{
  "init": "normal",
  "beta2": 0.99,
  "seq_len": 2048,
  "train_tokens": 955000000
}
MLP neurons of a small language model. Each row is named by its layer, matrix (gate and up: input weights; down: output weights) and neuron, and shows model dimensions 213-425. Each number is 500 + 50 x the weight over its row's rms, rounded and kept within 0 to 999. Numbers have three digits each. A neuron's up and down rows have the sign that makes its largest values positive.
A block is one neuron, or neurons of one layer that tend to fire together. Before each block is what it responds to, as a language model described it from the Wikipedia text at the highest values.

Predicts an upcoming number. Tokens right before a number, such as the, 's, of, in the, or a space, across sports stats, chart tables, dates and specs.
L7.gate1559:423521500454528465556591455480497510491461555509474525591675501446463578443490406484486487465458517517523592486493442486463576584566534556441526456442452531513454502493547509485543494518533467524475459489480455514454436447385457420497575485571528455570479566506514498521421559479464483527497421484378536487505529521568487517436482538419487545459508569507431520519441497477487601596400514488458494487420460416537531493505638470436466429459511495548408588507423402442427444539572517538483494554457459493457543462463510465484507546518404561456583540543504449485503474496417548596526550468542508508474524586536582500479471438525552482544551424
L7.up1559:555471502460474544539536559500557518484588569456508398509493572624564423539456520524468507463470538481441482566472406471597562469476461509505517487442484409464470524467410508498575417451496454485367530531536531534447527556463525486509449542489477493524541567600445496518519379497525524501509467526377524469570537478526580564596422536547579549545424426497446528498504512527554427444418513570441531481458493460433513525545506463503523515527506543472492497448491448367503541524484449400461497458412608454448460477510505516442545460545447469541547495508501410511452478443565520577527502464569449481559533458553419546431594514562500518567507455
L7.down1559:506542495531489553487500544495505589621480431492550471439552524478425473448473558500527478510505505423525411620454490512574611541576520443375449433565504454515398472567449586502499507555577467605597554473489459470553510403442460510473507444498543499548428497469548416538509521414382490511470489552469549514497558512602515566456403518467573469516567538427483461440472477544582516459455486441580495499555425554539574534495543491525441482430508479476522551485466436553535522555512541547491448440491477538494535419408513481545506596532451571572477546508490526522473477468485512491502509611449480513467410565440585505506514551528553521451495464

Main verbs in narrative. Main verbs of a clause, usually past-tense or participle forms ending in -ed or -ing after a subject or auxiliary, such as passed, reduced, announced, formed.
L9.gate73:463387474538550501509396458494469481492512564417496487534529471424432525561572493506443445467492561499526499438421587521506547404516461542448502488550539570408521515576595533483436515427504524468561434528532449481381488484484482548438489583416565431553393505475490573473583469476453445430470463497556535415410492502487543493458546433546515584493457585492501555468488502433400450527417513517613505514533566510438563439516536400426495469568506479507446508518515440491398401515560424538461524560555455507637414538452527436480584485564422443505512446584520496490531468535494510503499565475482492507492478515437497613478515543520492523481449557
L9.up73:571477405531551542466458494508514476445491525524555518520482556574496564558448476549519484511572493518412450498453540617541438578488417517381524479490536470500455490586503546548513548449463464451521513520577483505535524631568544524475469553385554477526484498614466547489545475455540557570466527532475473474497461460490586492589568548486549525568539536450449442488514545446470514467462569499471546532482505496449449489435502543482495547488563481520504544493529500531446510479539531514441510375489604443493593571514561489480466480527467557585518455495498615430511499496568534456477502462506463501479498549490488588600559532553501407476528531
L9.down73:518536536530552512352465606475407457439478476513580568453472504497542591483471515449421542516517551452521518546483513441485484463496530596490506370574545490517592472500455504484630583448488554496529601458637508552476526519500534435407536480567485466415464476478536384523481426472530569534475563491488498500549517493516435533496522473464528453404544543520552483464453442471498524484423558411508445478580542472431580475463565465437500395534561443538428483503476453518565552453541451613569529502527461536545468459499484361458520503455511509455419498402586489425515560451426494515481471381507545481568441527436497539443444465519586550477478554
L9.gate142:517426561487498446481507493578504488491491482501520480555494473498438643509532505527557456495525557521465594428482501519531401561593486569455493506526534534491540427549554586541485587408562526497504483531515519548480475525461503489477480462473463506479526501557444506592563449613521433483505484502496530447471523544515482448464581524470524445457474504468429466460542579410423468520455529530501570471455410537503498504515472371429511550490424534546580488531469476637498458411536523495446519523477520516447537500568425405529552439351569531442461478417507382484461546576435489454545470526402384477473465404481549517433434468475455497563489597
L9.up142:566538511509476517449527514419507558512577475418468538556551534541524532521524529530430538481535504522507431472500557567505450479561407499472520475499497559500548415432427483508444443474496470468434470514511497557523421554447455542424498524473486541483518569510425478484520482508552551565497640538535447435578539538416548492538449432471579469535479481498502490505553455548517516558651473490539419482543569523501473515531549402499487530524440552483456431472513453498522505465477496421420572589493523603489562454530479468486546583511455516446415497437405460520462506529515551497578468517493408448365511508419449538531486500461524534464532473
L9.down142:463607573479522601498441549490504428519542507551538484558531498500514581525437425532563519422505514517579495521501460407484419506443491532527583470560396473614454543486505419539511490472505568470510528477458535523511480526571484518477485497501368470461468503403453483434469517545512544502510545533558452419487522600564520596493515505554491545397594457513538524535444572417529510406624441519498465486450453507381427542523469566507459460489501528481527471430426456551493491552381561528481476499501501537563523601615491445515606491523529469474592506454529565582586605541477453517464480415527618416474566525484536525473487558484612469460458537
L9.gate849:512410553535533455500561472451512547494544473429587460521455528502505490435599558474544498490538385473513492540510516579439455531559435540492464420421538509403484366489534562555529492538492433439474457541488484496421555525490452515500474544472447530560498464490452511499561473608456399434413533519459582461539379504523461514455574556452555477527456511468452497435582615485483432460479481475502556440516509429433467516556526421515521500509438406475558491491478446528459501459503515376569537564468491517503470507511508525468475507505507565421573497473371483541436500487456492443542504484496421448439551497568494468481509387451564464412417529
L9.up849:630505536512527414475472487492481538389468407503518516540446536510469572522481498488471469455467504531439470596398498531413467438549501532508411503467459403547510523449547547498542500462480488390590525535498531466501578505516489472507451519497527502569480498478604480490441488505485527504435511555517453547510528563479480459462533508551601496456501533522525624478538483537527567464464490514440550436503492492409565513483540466552455427473501522552524556502499488554440483528537546490541498495510564599484553566468456498425558606543610595390515352444538546546477431517411420412500486472527535479490471396468496528395439531470485421442472554
L9.down849:510461420441535555468436488544488486497507475583452479521480503440493511579479486451451561516478528432525556485463500404526462432507485485482504490524489408505479449476451463482431463499521533560530458449443557522420443504466517540505505571519489454420578513503532462469452504403535450505497461481532424595517626481531492503421347418413479463411523474534574424491479549533482576552467485544611481510513456437473527478464508513479404434528526438543553481542590523484504500438579467500475476498557489528515563606482439417540556548555521491578475586426526576609459574437426486496480597297456623490527461457574502472435450453543511547483520549
L9.gate1653:578450518528498525547551489460437554502490491451505485474464537440550540489466513447518473553492484433502532588475464437505338383492472558476571460487499552498483483481490504566472580509390550454507528505525607511545567613479473484458488459438419511488454494482481564422466547521545480507512471531409499475534455499556514635494635468472496509523515412449598492465604530438522477524519499553513438547488562464481506447490481517544405446473434544554539536506515445534464403480557456526435516544536469530410472603554437494495499473522438504536480493487522578557528477522500478516513470505480494554485537509533585535437475559483516486438523540
L9.up1653:528564615577521580421514389448500434444570455480445479538486511425511490613423430508478557451502529519593442478530449536540451418504491525585495513459549530507546433507467470549460518466537516487425469467474578518487432506459439470433487431412489490573410585525507485474428554489509444586438456501607516440533470460549487496444446546448492466463492521492503513553473503492425493506448475479479486492513618584516488537464518455383504480512494644488415506582466483471547403590496560417469523486471380622439483553525405367471480502548398522506500558485522474525446472500484509553470432508530476384472504529467497519542445469511554500410488531
L9.down1653:529479527525536534474528529480525506510545480400494457398510492449475571438507487462518433451436440478558413564485558510560440517533536475465532517559533583603510601404434561529457550486499540488523452473547525545460531560552471466478510506518422499435436560454493490430441424593363447487453562536516481456501514480508509541536541480511509619445503517493491436439542462516509513507566561428502544411625473517591489466603474451437455522368361542574449457461471493463445473573517515537451475454461509496492462518539418565568470514486464583562521508475528427508588529526499428437521550391393551536448515620433548480505403485434579507460497506

Predicate verbs in narrative. Main verbs and their inflection endings right after a subject or auxiliary in narrative prose, such as shift, disintegrated, collided, sound, breaking.
L7.gate486:538490641471520498433551460547550414516473435496510540485570563492378494537468526529484524477432577466513376509482383455521501546582422548593600516496468478516406559445486588428408490497541455501398473514433463478471526579503470558511393509427499520494522463544474531559520500463485427551443475450518483542427500509539572489361474485467548423458465569492577521416445530536358497465466374572512513499436545489488547489467502530492484493532560605330539406514536443563492469532461563508460459503519464411467495550517433525427512487550461466443566507429483429533478522412443466559462475486397552442566526474476538521464457447429496539496433420
L7.up486:550439463491535521446462523523471494469622447555569535523551468499489417555466520499512514465550553446457524556501523482549553600547439422510426539450422564546575521478506570532595586444487528580577495477588517542509526587530436468510493467468517505483486506486488535527515469502482453403521514442490536515565524524454458543560510541492551462536386436486493518470453488486576466537485566651501449431538534470350484540451462491469485472521556393474494539478446501402486382544425507512585510514558464498482584481479433491497585423450449492482527462539498430526547388489522545494446567500465546361586420424534434550531566447451501533453503535
L7.down486:397463523522460553466478463588478465464429410476574472496403510462429492583429482540544490518434519513487449552519480481435474438541549511563555567496527446542496478480441584612453543426484472520455625447486505584488562493427519582529463540477533521507449373514498528439378607491490467544572560494500457521482461434531498447485446474484557509447567489539515497423489497501456549487513418501469602457578491443539541502466554539480435432514452549555476487470507476492476542465526570509475543443474568432455496472523539477452488603547504566470584499528567515517536434512504529433495474472495576507569515441467508525451407417474540538492570547

Before an upcoming number. Function words, punctuation or spaces just before a number or measurement, as in "sponges with 75 × 315-mm", "valued at 520bn", "changed to 1100".
L9.gate217:533453453478503547432554459426562449447531503432529488554468495486457583495476446491408480453489577454466535526420384544509543452567506476612447473438479526468502415491518541484523515475526515570429527490476490458512470443544483533443467520537500454447490516557595559608542522482484445371472528440469443607487561426530572562496516550532488544460499477491469664552486562565500432483427522521488435480473478568521547529507458559491459412429522476525531416486537503451462555547465496474426520504530513445423504440507558530451522545537488596584489432467501546529470471404552486470524517520470495502529477511501524506522616472437517463484508501
L9.up217:549537509523497536492540470481502511408459478521539401460429491418595570531452421592473475420486493542434484506476546512459463480538568524489470532436490442496454473536384482543526541429516528472419542516534550471477425494408480477533531496462416549473345396535434502488516592511488519601465466503409487529467539520553553520535486447522470511496551505545543540519501478471477409510505455522428457398479560458475492523549530469446554446527494526499384540441454462534529497525498617536573487520558518636411545481467499506473394473623417473442554424514499521499410551483548421580442435460453495526504500481526566463570474573514475423567547553
L9.down217:519534478455507510489372579540508526540531609545531532483419382482537536583525474466551528455616469494483420457483410567561565551457510573492503538507466481527473500456523415441525509447480512433479508507485557553543463486492546546512506487503580474432480523527532430514448444461450511489437504478522469515410544507544517599504542465558517446481448528512447500457469509418485512541521580449424406472502487458526469458463529517502586437496434488507444481448516483431528527552590438522452498457474480507472549547491492438458514528487492552475553556482581488474505402612527531461481433474557536468479493449480480526464529551549551581434514438
L9.gate478:486481452463566507395357434557508608524532530527456538548489566485495467512471511499557370490545546557550467530495486555529544535550542476571538432428586547462482494527435534517488487478593504472462515467439454578484494572511503566518450467500586454507478455507496519516542443508430445549545498405575571528512472436567589513568461513443519571507493419452516483551530517470494516557486492445503444581472441452459429464504489490497547588501625553502484483546551491598561443579502469616517461433491564557537496539461549549454454578537483529513482464482609500403445551435528446607460489548563506443397601489537549630460516428481544544503562487
L9.up478:510506488456595439534436494497506535540546539530541557490453477564573556599540426471483535502465565561400523494514566414529544403512506506484496501505506518490523471548426542482454500567541460453536559500492532486488466493516520425458519458511530510562499485518462507529547597439501451465498561408556452514521475563554553474546396577456484591503536514547438510534514506403488616581519526543457598500445553581467556471479559502521510323513501506511487489482507499491508547469501447536482461405480550385533520514411554462581566500520433496461450431453442459465467407485428477514554480575534522625452507421505479586570516496518496566532440560
L9.down478:480418507417523483504466510562579495392428576499520511503509464491452514501521562511553566448440533575576397541430452548509393446496573509509389434452533566582460519529375527538567522526469500478454460532431435564509516452528567473556537536507465434545404518598521491563444504433573445451594566516544516624538540594603549531419488483535513520446562503577499401446426514527496445508463593506392503504496473527483540523509554527465557461492561442568512531453483430419436396545523554480520609605499513502451576507428502500554578523521475477476434506479590511554371468414499472506523509586557659478483457451520498489562513555552512487464506584
L9.gate695:539539462600462422490448512509478528427496546530429527450436514491502492422500537514480432529532507573614515469490467528507560527521535511516498483509491444472459482499455474546612602401550477547542445489488432515569528478420468460469535503469519483459401540410544510601538532548390522505519537467488478393598444399547539455508397482497421471580410460449510464434471519468493546604539455533496481522498563410540560479523474530460532452500481511511470527549513460560464418522414506525511559478482429548598413458563529424525456474485459602472521521485467493512375529481547583512454534521510496415551500480523495475549514435422433549548422586
L9.up695:510533470591477419435453519465559560503591499542471586513539507439531530430477477518491522461497431591518422523485373453531564539479522503502436474547464402526460585489467576525587498436547390422432550560521403505482496482413551493524559551465562438491561602520579506491489608470512620518461446582467538554496517601439547517532461551526432484471509465537533510534474397547496589448526494489464530493463458473480515492546552415432469502561502489536454589524451547475481426516529574450485484551509505535524486437541475424540448497477415523480536477442523516499448514516505601535516488466472494501504387486460493477542429414479342418567431582
L9.down695:505553579513524584551571543483471549449440526547442455433554489540545511514450518420460493477495531544461472533571458552475463516596469502446471541459464519514442471442513534485512466487489498465457507437495561574478466493514619535546553486494509491527578500492489472543516460461475523539577515535626565477491535478574498434500554582483500505488617553505521598551483541627522545517513527370487443537539467507495313514495536495402368486541522437514502517472560505489455459492485524499399519503490508519503543422515525530597607482546487533627505663535538515482467540479562328465528540535415440566523446571503445527547504432453489524553526554
L9.gate1567:565499520548508445550499520578485478503483630357566431519540572577500438581434446469498544536457465450504445543465402471503542519453543554482410435448505487454509521528473484507529481498482411523526569486429502534531502469473485523478495528500503475539546520535499532526456421478433427605540476559436507533450541557595499409528437472504455529519442499492433509442540443489473538556452513599581459558425497470470508496606552491489545515497472465526513475439429384506514536618481475447529444463488532498429529456490465475436564470561449515482593453490526463463497477433434558545523528577445452437500542466501518546551492433444450578534465518
L9.up1567:498484454543494409597521584575564455512532507397463437516620603514517535517505528456447499531462520565368475528439504425457474453467459490436411474454494549463506457519443471464587455603450453448581542471502563558538485490464505418468441455562433495437517503573495474504541482487450476465486458488432532524470607584522527529540495452492543536575447423432504494498520563597475499544471483556488406525526490495580423539463466398461516482444512499535437507461484442492523459565388535503503477502498481460576470480556563458389501505532482483453541395472563467467546498489487500468612492513501533463521524468505461597548501467449515559552502506
L9.down1567:452550498475526544476347518504579462508432517470529550474537505485517529568475445491473524481581490544554372564477489473596490572571591511337414462460464487599454443519473529412453527468498490564477590556430483481505419525491435542480494497494456485506550543564517530536503549475455394588498496517585541613475507474617522474521542568471540530462520488541432531484545446519474467534462463566505465586546482482474460488446607527461498522474541525517478510548522476510524583500510528486513359508533503480417517575473511536530508517560429578542561586441540455507539478506513448513516511531464638493520578485465498504521466501491435520525541489

Main verbs before objects. Transitive main verbs, or their final word piece, that take a direct object next, e.g. expressed, released, curb, obtains, sometimes prepositions like under.
L8.gate524:551440511513566522557479482422531453489444543479540535545452500472471593540542480540569477503469491476448481522497562427519475478463502474526624523511562429400485448469523525467582660489460514528465533475595450561448564444471578621408509531458450510480465489526575611520544434598459462444481540504490528590416467419573571431460520520466462611514480623422584469451559480447438442575511590450495533454477466510542464429485628482507549480531476396518573455514578456471502510515567565457495545526547451518469492552508517522494561583556537513432558469470475429519445513578426447452472442512585464481487501586520452516434481454435493516450426482
L8.up524:480552496505505591577466496536476523484524509503520515434433497572539562474425480566561426528549467480485501476433559541520474533514437505444569462478553512440620490545529492474535432495437547442527514499526492468601553572445454543595465402529502616550619574499564472498512427437474482513530496432380492513446498500415584414581471496519568494558531518515501586531484523462449402588540475454529534533399577518414496499442450487343542526556520585526380523490578484447453516447520589456517613443436524514545393466465557524543547402548576533419544528537542498458552493499516341428477547508493477519467540567495432532460502467480522533568477543
L8.down524:511399515451602451536466494457436501528431555517435526599437487483424495533479489514495541543454500539501544531450447449539463471466571520527412460570571566488544554641526508506652510469439475564533550501559423528521523471499496438542559506519546452487430484512504505511495516505537499451489557493481526549576524452630497470435483595423485488370418509522559500555528479487510518517456544355438463503564524414465537489504431517549501513444532549404489492557542608467462442462456488525471474605557411617497529441470537568458514556533580445564473453484482549455524554504459457517522524363482569456492507501466462525484474468540499495486441506
L8.gate731:582535494403485456598546484397423517485373525509576503501384547563419544566545464468485453491518559530503541462505459502559511497565462555570477434520470511536573502525501483556519472539500465490525509474488537400441486562445533545509504527496625537483522508521472378472493531505467513555465561461475519599495507419511441504401313532540514542506523537466490427510508483564496460458446571534435532500577451449504433570548573402562448511486562424599561490530576523504484565479511517562513510518549463546495497561582606508513494468442415512456425434518513502485574495488395546569542588512492496478472574500522488499505472461589488512538502542
L8.up731:550480551418602551472503492477416516415451503528537525488453467387592573529451517441522510488415642571424496436604462547583567462526420439560516563581460506515629437521525524487544507596506520527615531456515442498389477480504390560471476528508468481540476467550575538545504495416512479543479538586502538507520614504546576493505469554556555520482487554482446499502457503441541498471425433440423469600472455556505582433571511477547466359383500512555496446538590461527449503494437451544516540570413553546508630532582563474513570535500529556516464420506546519532549537491437456545575488484481496516462438568470451468555517560467543486479540418
L8.down731:560557556563468547528509452503483519553484594559508567452561511466550577481506593484465406470515488541598478394501518427512545445553538517569491496505481614614513544452508504580423521485539420464500448385526542456484450462501535468539518491571450456495518475453493521535384390492517489675438533540462491507525513501445503611470577521571433438403518481588533526417573504531585544587523487545508452471406471514468463477519481500538520557461482478475475403557498512584504442380522420519495357573542551518533467586449453486509469555480534510489497523449548507524497454568554483456537435273624580539483517468439490464467508536522498608567519449
L8.gate1287:465443637510578438544447406507450474458529536434480562491501462514473472545519459489496528537573564485478441482480473469411450460403528488550572538431506451460532467508538475425549530492490428447485485501527536505503552550586451498436518522445501451561535429578559518538578431508400461479503516539620469443476490505480527515484526501461545477505454504432475511556619555515472449609460482473543449447542552376478499467563557500422464444476549441518514472482484518556545351557486427387535578435475413427440488440558576474396546506476580535518508579595477524509547512440469494555451499523425407464498517475491456609510494534417500547521502548
L8.up1287:520468496529531471435467419480525418442473563482564420451528463458411572477453438414494444507496535447581472491502500501548557507485591533488562502478526407467564444523414485543425568474460469463552487556489446651469544535456408533567528589467434501543481515388565591476572476558517491548555473450414513483468451438466466479509569543475494435426556575483469502503489482448524485497429476436486412484549508522419540571506491502580479523631536520494553435448532462563469497503524583462506455449476485550500604519563557481474426511561471386511384494506385477438528497495421574386509490543433479548492428491517487501493455545480490519512603558
L8.down1287:500506473582517452508487594539491449536467432394495461455482498539530504505511499540487575648390537451519443478471504458428507514491514575475461404526531578549618430490530503451441643499470505566467570524474565420524460466529495467469519493487512508529530493445517472486389523508442471467460437450583523570461509550355499538447461434581523538510522510508536516530511491513540472430511459515554515440599498474459500450513475549539534428475443568379455518427487453436580578526484534483477530532579504581505515439474503549537564569446433477506529548540501442469474469454469483538592575355514583471512426470448585614497556578530507574465516564
L8.gate1557:460578446515563577476534503491487511448457424523425473472483560502515482459477495472454523438476491488503435539405430441410515514559500544475514450455543455501538514523532497471414474460379520544523424593432463465496559472520476559510496498478464549419464454462519531383500463585395495472478499542486489584498514550496512500441563553532535468465603580514555568431487511508469514435451534491514579480574492376451586471501571518463554461580558518440490538513472489584456461538462466523459503482594477495497517534557536520504552546547500545527537468450595493494468472502482520502412502509522446488474572418477492547609512484474461522492566389
L8.up1557:630381451512507525511465393456392471418572447513506504431459536533505531429410365409439488551481598592455381511491444534460478461574522511587544439462477508450515490435534506502509485429528510503586475547549428508400514553533577470588511368413443487475575499473426507484494499549495426488471499554464474478454470451532587381472529483493502506511571551522418536432427490439492523506491506398469470488550454477487466491503530567404608562465512516584445483515592556493403544437423488543438547452545418420473443510476476574563496494457519473502466540437488580483461509513437472515447524512474481433528519513470516519533465407482538523419562464
L8.down1557:553523493556470521516441514512524509567503449489456472526458496480479488524569461530524473535525487504518480504494504392587538500484573508440430453473505398612520494577460571516468513603523544518495515456449460564508402539521539460546505491568522504471530492411495490460322397464440530547465460454519542470463545580480542486450491438538481538544578529574474561516539486479460566628483480423579401481563481502471482464527501489491488571531506382465473496549542494573529611493454499515535397495524458544469525498477444590557516451461522473518416514522510545532518504515492473486532589325467654541676499516515383449541441607578497553604542585

Before-a-number predictor. Function tokens such as spaces, "(", "|", "of", "and", "the" that directly precede a digit or number, e.g. "has 2", "(1993", "the 150-ton".
L8.gate165:502519504468465452479462507500492482464465510504546559546472525541379512464508533501555490548459435528499514534523456491500533535534497420441519465467475461448443531510452583577534517507469461559355510463463502467634515473478462504587502415529518484490564565452489523470549489414461507602571572508479485589549523577520552467518468511416570531516359547474412521455549554479554543584566399464529468519461539505431494540552596536470594449447552524575529613421495456503504544522404523530567461514501401566404503460535560469371473486586480456393542602528484543501536468515488555494526478541450541478518491488510503470419481530433368502527527605
L8.up165:514491568547540441377497521594457552466531485341480525448540481513499466476510471507496502409464410512463490544485443525442577537524425571502550464490458511464522472412603556496489528495501553505502525484559490523467490565489513538606514506466461528451448535569474607516518467502487527568481415470447558444497499526582554491449473509563473519510450449476482586484534501451491522496488491545491523541532543395461461468445558455542484481566479446547526534439508480483502506535522493469530462567482510555497581519511482450483494560554444603537489414639594503567462510486507506502455552457630489453463485595533576493533549452448512477488533567
L8.down165:519520491434516508420410531529584528540504504387514583484530507535504475512534414492529551546505490533530475555500420480521497456525490605566438482436551491568488490524302541561479576537558550564552579519481504515523447405566465468541485462501583439453576519495517401403414474520545495506556520474478532575444511486549547501482520499462577457501513477541526562477461522449419408515567523518421508576449534575490529561504515396540433509548447430467497524483488481493459588508504453480515440492559540466381407486549561545438498525514459497538507535479501607500546424534446495500478551460512640407567523504480526472504445507433485517621571540
L8.gate350:478521491449531474475560456573549472461558517409554583487476555457394521410555554464432454491541540443521576386471488479544567469551528529490493502523475502545423483612506486513500390465473369516522462583651439517544518568510496471444525493525523476490495495434439472588427516520541440507491485573458563538404574473531555525407490553398487501501551447505464485420576476553540508516418577489418467549513470542408559560499532454422528536445507497494520527543476434513529439531584559421540393499591433483533540587480513521518443566526505483535607552493498530475427508468471549546527486564384467448476522489476561506354460471412505582513470583
L8.up350:437580474503543535429453463411519510523600505535535604464534501486512469431434434476472510488477464568310442412554505503505553485400525504479508543425451516490485509617444610471536441418563567530443481504550481480459525517485512507563571521444486519503556532501542513512568419500493424520520431500537486592518539459445538480477512409538477497593535447528483533520480415450468452596473477548547477569518536476467450546459492532465396501525431508509470551504578489434513482527506508591484466419429442517517565514495473578520435562470538519508477545461488401494467495451453622537529541509502497487515475487528568475433531526507485496523541454
L8.down350:541337492403542494551455495470426522514504384510477520564466500459525503494472445468466374510558501537526437468550495525480439467419492580450410540492485454534396523500460536447492571485471479444525537453538485477554449395551507433498503437564379556542458555473528525519539497445338563566509471476556499480498493456474603579481540471501551535456485490504435537544449527534516449495487545534493574524456539555436441511397555504560523562470415557499473531381539548621486510530572496508531549469587465464495511443476508566497591528484434548506578475500472452470449505463532517559474543464435602625499482429505400533526438554553453457619463442
L8.gate847:456502522498498583492468513505592540570580499452551480497419466492535487525470461481405491539503454521525390508425404528545597496544496526444525451564450506446593535528451586591516494561432472438505558521450502433515503478519476464431505504501504469568535553503530511476523541582495463515544383566367614557523510533569611562563481449405517460500449412532428471498549511434495539547454503435525559478474404485553489521537565462478437530484612525533523471519517457528385562524570520475494475536554537588478579555631491548500502532590395556580529496511470448547525495563493521551463512583422462457542501485598540521548505463469532552489569425
L8.up847:441547539571475507465475513598602384534483459509484365550522547440477492545469447482508474540488505551507460526548496428449564531465437552498457442447515441520491452544505446481521438530552503533524519542543424531528529513417495520417472485482497547541462563538540452598443567536384466428444446535444559487610473507525505418498526595503504511495479535524546499526526607495432518498550442564531421441439582452530495490511476450511481389503473492523498577473526451543487489560580506578556535538443515464549524536642521410482493464460457425573522422477525542572513447515576510533471525421515490489546536548439504508610511512465423440513520541
L8.down847:565541431563509560492497499505488511576464547449551549460450433513478459481468363514456462520521461482572413570420421473508522522557478573387379426493598479516493477515315570490504478515533532475540547460455528476494482534455469497508575483516489515480534552519557510384625491518450542513515540539446498502360516425563598512493455476433582441481477552481499534462512464524527541452508561552549475506483424450517546530464484553496465612556449419555494566476441468521482530434588492547559421489556501465472471473543494533487492504651441560492546526600501471535475490418452402492491526687443539556419471498583580536523448484414592532640575482
L8.gate1553:537414467490460531475489511443506532536464409462502428597521513508453524516457556428425460570479586472456512526420390481588526546477489474445503574501481528474489488512461631554452527490535493483533542477525487513532484488507488540537483499507472534615503548464538493533507440473450470485553472528494483453478498521588573452455436494470484412499494544508440470445510450486460500478445415547510505519422504491507541434480529506500403534439511485490475451415514489532461435544463498557432477450539558509502550357579569502472549511547451518513515437468557461512579481517547594542518419542535451407539549569467545595466502486559497519491574502
L8.up1553:571458504441459458505567584459521566550432473476450429587583486429478584568443487559482506530449481501557428539440494504496554511498570540379494469534544473528479542505559550490549538490507501386527579540543506512530566479444530454493635464458422463487490470531551449515479518486355459474507531568506546481563404571454546498435521464507483464511501471525453448414470527451465475534445482545480483429484408546485452463532526543453459500516558504430448535535568466489518512488498512494504544570559467456542485499442525502453454533483455510522517474540509504559498532506470542484458493453489457531471541529523480505387400487558435414522556482
L8.down1553:489553516454450506598489619518501531557411511490570506538483425457538511483423441561522561575569407515529483539406466497509522550466643537395477446483545470636486461606445529506481513496463545563498602480487484452497511478441495413509558498462503554428473476522460511418437467570456497473534503490482552571514570445546527516491460529426470470484474485468498551438540534547435447502510462539488503478531426543467488482500610485544468464453523474538369451510538482457477505587462586541569429501525511462541552514536531485496506454550450604533504525421495428482471528474444413506565512456510609582481546549580519434497542587514440498639560539